Weights of a small transformer language model.
Size: width 160, 2 heads of 64 (1 for keys and values), vocabulary 2048.
Training: a variant of Muon for these matrices, 228M tokens, 13941 steps.
MLP neurons of a small language model. Each row is named by its layer, matrix (up: input weights) and neuron, and shows model dimensions 0-159. Each number is 128 + 24 x the weight over its row's rms, rounded and kept within 0 to 255. Numbers have three digits each.
After each neuron's rows, "fires in" lists the words (lower case) most often at its 100 highest values on Wikipedia text that the model never trained on.

L2.up464:139119128131187111136155107125132122101173100100120158153120128109155121137142112120118137119120154121126110104127148137178134133122103145158106151171141146097141158127141139121111132164084141135084104148146134104115110158154116149152117097137097094120095098134153201139121147140112173143147143119100151147146143086084109120120092110148100086108163129127116156117136151131134183113126126189121149081120165101146142141111153136123091126118138125122093140123132079123051133130130091
fires in: "it", "on", "make", "a", "with"

L5.up35:109110166087094125117129110130160095129103147095123150152163106167123101109150131142120123124109133122184098142139099097146185117141118122140148122130158094119127135130139152139111102124134139117145139102117120108132108129135139084083114097145082149103083117126126117143103116123116106133162115124161166116131138157139174140145150095126141138129080171106175130127130137113158134123173133196087116129108142082107120120104143173092103129094145159105134139083155109176154102148156160
fires in: "of", "for", "and"

L5.up277:150135124131088147129147138099109131139053137108119109133108144139131127130170113117135104127131121120114113142162114126160139140125117098151088153125144177104093137166095155136160122101137139098140171147103097136140121088108093145134162160140105173138113143144115160094145120109172109154143115123124112160150141124124167110110137064188115155113078161159096099101160116119111104115143111097104118153115138135097139111073113129152098154146151129151109088112150101124100124155165131
fires in: "and", "not", "he"

L3.up234:164087096134153120120109139121115180116128129114141157175164107132166094115139120114122108142091099149145133107131103118131134123108179135125135123099138125158131173109111135136119111145118097097116123138135073153103113137099149074130182156181149118102098116116120135112128156137171111148119138129103131127103110137152088154114175115127118083112128182132113136164099112143115153113131162129152135132155116188102105127163122134079105106129123150132071166121133112148114156145174122
fires in: "at"

L9.up31:153181120124125099136133130152137140118089160096150105104119162113111118114112092108146099145116100106104132130098104138142133152145135145101118140173134141106136111133131138131140137164120131125091107132127148115135146087138142117153146065130094142142118157126124089146105123135111125177152146142089175157097138166075101151113136138133137149118166156100121121098159139068167130117148133167096102051131085133133154143177107163097152133155121100149086131113143137131120167125112133
fires in: "a", "takes", "gave"

L9.up385:123114147122124129185146150100130069110137125129115159155127118115098110142133149155136134081180114137131173160118125163140119122108138122109176111137138127151141122109109131129173137119152115155102116135112105154141121121096083153127151107146133160172129147094145156101103065152146142095149127122110128148116139141131078158118176130147125107116137115129089093102093162110146090114185142110134130159133123148113090122163159100112113119088096096114087114160135130113173139173116134
fires in: "in"

L3.up159:117147152132126145099093126062098113120074135085170133096174138098144136145118128144126148130134154174111100101121137153131136138110110141150155114118156095115142111148087067081150118119116115154070152090152119120125106115120140184122138120126100114145122115124139139124146150123149101115111128160142189132091145146129103188143113120101204123124149148138112107118117135111138145146142169139095104109173108112119108124136128101145151128118118142125125148126121115151163177110141102
fires in: "under", "killed", "of"

L2.up287:117103135154147160174150138131151146127092109151113138131171110147112122066113137161138095134145139089143151149153127116119088153126114156150169142102129125139115068081119156144136119169096143120156125118152112090173117131124105125181164131114160137135078142115120106147136163103109094179082093116133091110121120143091180156142122131130118113123118127071065112116148135121143144117134140124150113121135085131123126156142112121115100129116187112114129141130122143117093116107122151
fires in: "after", "total", "family", "chinese", "began"

L8.up368:115133139177095124123119140110100116095101095111081154122116154139122187099109101106133113126159160174114182072146151170117135163117127137152125104128099158121127105102123144090155083143088108132112153112103115102113103109162138140146147136123087122141134142126160115099141109085128129145085156147147156088084179146117114139168128093114135119114148128118116127114167103129108124114137129128179100117154149150152081121123107149136115120147175129137095142155166160122131127154145139
fires in: "there", "then", "they", "many", "eventually", "now"

L9.up301:097136117130127160086132169117127136156129108169173122148150129127154126129171124108127133075086115110085110119131134138122164126127126131124107151131170182165127116136117139120108066112166177097158084139156149151143110127123101113109095080142135167185178102136148128102167123134126123159104156122120135099145113128114136126129147124107132141136112130155099134138136131078117138099139095096126104106082111137123140191150157135136123143133073110154105126145130110077132127145141108
fires in: "or", "and", "candidate", "los"

L8.up91:166114105106107110104104146112095112114111123133150102120120130102202107117129153125140114097059138140125106118168118141133132152139136136160116111144167146149124122102144185116126107171135116126150151130091155122115149162125113130144103140096093163112100122153126150150102142115080145156171141154080147095120103118130137167135108130137107146138125143150142116152148164135106116098119143149088187160091078124157152128166151145090141102125094120122123084096128124096119143117161155
fires in: "as", "over", "a", "vanity", "spent", "executive"

L5.up16:077118104171131159160122146120163107121140114154102154159182124073127095147124156134154155106133093115130136135129113065103128164146120102170134124125116110123110105144094127120158131096138116187129153118099144111135146119081151160121130172145140093101119133110144114130117081134097118114169120102161140111121191138155097152129108149143111139113114104160139095118119134139128110124173146165154098099104129143094113141138150121175102170115159122099119104120116116109118161145120099
fires in: "de", "western", "northern", "in", "southern", "eastern"

L9.up211:134155167160109163137127159173136091119155150135159142168084170124113135140105114104112111130093158133112141109124158079089095075128110134155119127084134153123131103125118120142133067183095125117125135127126114110144117162094130141093167170130113142115149114121132076123109155130114071111129176141113124142129149104151074119125087129158128153159100119129137090152145111102157136108116179104147143135160146116138141146131143108128093126133130123147143135097104115161157144158154115
fires in: "preceded", "died", "succeeded", "released", "published", "built"

L2.up280:127151079163152136105150132168128095143133099116102122169155130132109148108188114093118091166105078126119148127143131130109147121133127144130120130175112114145109178151125155085115101138144111115145117148132135124091117151113115104129173129161132136095150151122163162116112076125110169126111097139120159160150136127103162107124155106139142086136124127134132117097107121092117108178134121142106123120100145122103149123120105130116095116127191125122134185091124124154143163067109081
fires in: "of", "such", "despite", "might"

L2.up430:112066098176134144054075140118114161137133121117173148121100121079129140169136133171127152097091104152177104138141147143099165133130112140091138147138140130128130122168134124121147096132126169139107119115130125159152126121123122110180113156130148128102125112112139142142134083135125110143152135145117153187142112119132111106122148135111143097086067151133117119133098104116135155094139171146112116146133132126100137159133095106140113092087107171123138117121098116169134177130107123
fires in: "at", "of"

L3.up328:141081114084155099126124105143114079119166148092112135127156148131141131142100145118109104140104131102138161160134141149111162101098179132116160125082131161152146130118123160097092101128124106121132127127137130135107153094113104090140108131111094139151103119152128109112153142122159147120158124127160149114103145138102157135115119162117159130133119126125102095104107099146119116194160130134143111127154106129155130189096109120119105151122162176130079094124092142140215104125129159
fires in: "these", "western", "together", "earlier", "higher", "northern"

L2.up281:157167081122147099139116164153125125165082125152099156078127084155142166130090128089115118139130136140165105089143124102121142105115124150141157117122149169136155131135157140138127139184099166111091128139139144111124172125099111148127093138113122073123134113127096089124123111102136159147130154157099110120162124113143130140123140149117082131146130124084128114065164163125115135116149109116122082108143124150111158129125153114105131129115162123154115100093132102154169154083170152
fires in: "played", "on", "built", "made", "himself", "released"

L5.up27:130114134158064143138112126085160113154126165170143125109116094138115132157156126186143124131144112171130097114112125148117140121125122111139112133122093114141126112115107165085116133153088155140181124102134113106104085090124153170176117117129133140107107139134122116146160085125160130149160135120165092108143149128086135117150123118121136110132128147134110080113093138098101142154171182102089109132162198118113138156121092102136130128122131133162131159160148119079146134103117125
fires in: "of", "friend", "actor", "actors", "some", "friends"

L3.up140:086114148111069107122124125084141125136141138090130135150096170107184112093139120107148131095091132133123138099158092170142132095152168159128168155134142142140142101123090148136152096100114130112106150113156128124122100155133131197131109153166105126114108100093138147129119132140102099113103094124108127102090163119128130158147151120150152088144118133112139110121149147174125114141224113116132104131111141131088170138139134167115177105110129139126120149129114141120136123125108141
fires in: "s", "equipment", "and", "ground", "round", "especially"

L8.up25:120160127148151140099139125110144103161126102142161154152097153114162140142153159128166109129138090139096102135131127130143161105083120139112137079147167129138142133124120147109154115174118171093139125091121122153110115161126106155144112131095161116130105101113152135137118090131094112107159099111128115168147115084151109111143095116148076123091150177110148128085114085139151145164111115154087154106135135150161108165132097090162095147153100105108132135170142110166091126149104131
fires in: "in", "however", "fugu"

L9.up82:116134115169102138103183138182146145129096108132128147095173133118123126151117115125157121095112110110143115150118134174139085185148080116110089096150141120094143127115065136139148127096147142130167106148081083106152157128119108173117147131103120122096150151134143127127129159140131132113089121138129120145109105088173163088133143130140133127143132148123154108164139119107110141104157136109099128103134073085165113135125145113108152152138123167132105107101140185165135125134136105
fires in: "also", "not", "t", "collaborated", "still", "should"

L8.up273:099135115152111112093127175142151103144121063119131141134148109177130122105120081104140122164119120120107087108101132121149126132119160162113112113147093172090111115131142209107150154133152148130089097114139143169121116146135159119113141100163100139142107118136176124131170107132157078157117146125145137099119154128149141096125152128135161106104143163125138127122099121095119183106113105156097127084145080130121130136134137104124143175099133147136136107135140120170132100125078132
fires in: "to", "candidate", "of", "might", "should"

L5.up77:112160099118114143135094172110095070097107129138163148113135151148104136136108106116093110115125137149118117128136130130160192126154111130128123136118123143147167129116144111131102093068157160143142129102067143136128131119159080140132136166117140109172154127128109117108080143099135149082126096151113114138140111137155170138122118077127101114157131172173146130102120130122125141132151079129140119133128129096160139130077139136076142144107106143139153111146180103149151149121171095
fires in: "there", "then", "it", "they", "club"

L2.up232:160124157154140108111124162156107125142136140121159138134112102137150127135131165130090124168128150098149053164131094133140158121112117126135129182140122113103166138096122142119111089126156163119138141092103108109138109156078104122145135135104109099155135141116126126122160124130119078140121076141128155158133120169088089129154108101123139101128137149171095129074127084094132159128177145130090139136122123146136138130159142141132105131159135120107094053101123158153128173120130134
fires in: "of", "during", "after"

L5.up394:112104110144160103168106154139137085084116124147083124093142110097128098152137148134179126103119120133121146065149134146143144131083105088132154129132110132172114142095145074125136118123137113153131091156122121110138157114150121115139145106155163107138147160089165124094133174099161115105113147144150156120108101090126159168126111142127126153135140103116126119115143138139119087089120114148153141156136142130164140168135171113126141122129094077175145106128120144129134075174090122
fires in: "northern", "western", "eastern", "southern", "outside", "holiday"

L3.up200:122131096165108113144147145089103150151115148134153122146156140083150125114140112163142077107119177081144078120138111137113162154145123115118135128132136120148133116154118146124139133139109129154112135134107079111146127147102107102117125129121089121137087122156083149179170102161108110174151163141081118144068127168092111141103110155148147105125147138113177158106077104102119100106138115166131131125108166115172163117145129114152161123121142141141086131166142140127107112105115146
fires in: "a", "one"

L3.up197:073160121145091143103155137116103156116122110126123144144110155170172142102130148087127098153131099139114173153113084135118158120097136078149112107129123159141136142165149145099124087113119091144142164134146109092123132127162137097150161087161151167161143168164124096141127138135119095085136093157120147117103117126105111120141138120110106121101109125070126165089152056130131123125157138126146117174097149128104131136161131159093129096127149110134159134115139102116131144133153135
fires in: "united", "same", "best", "utc"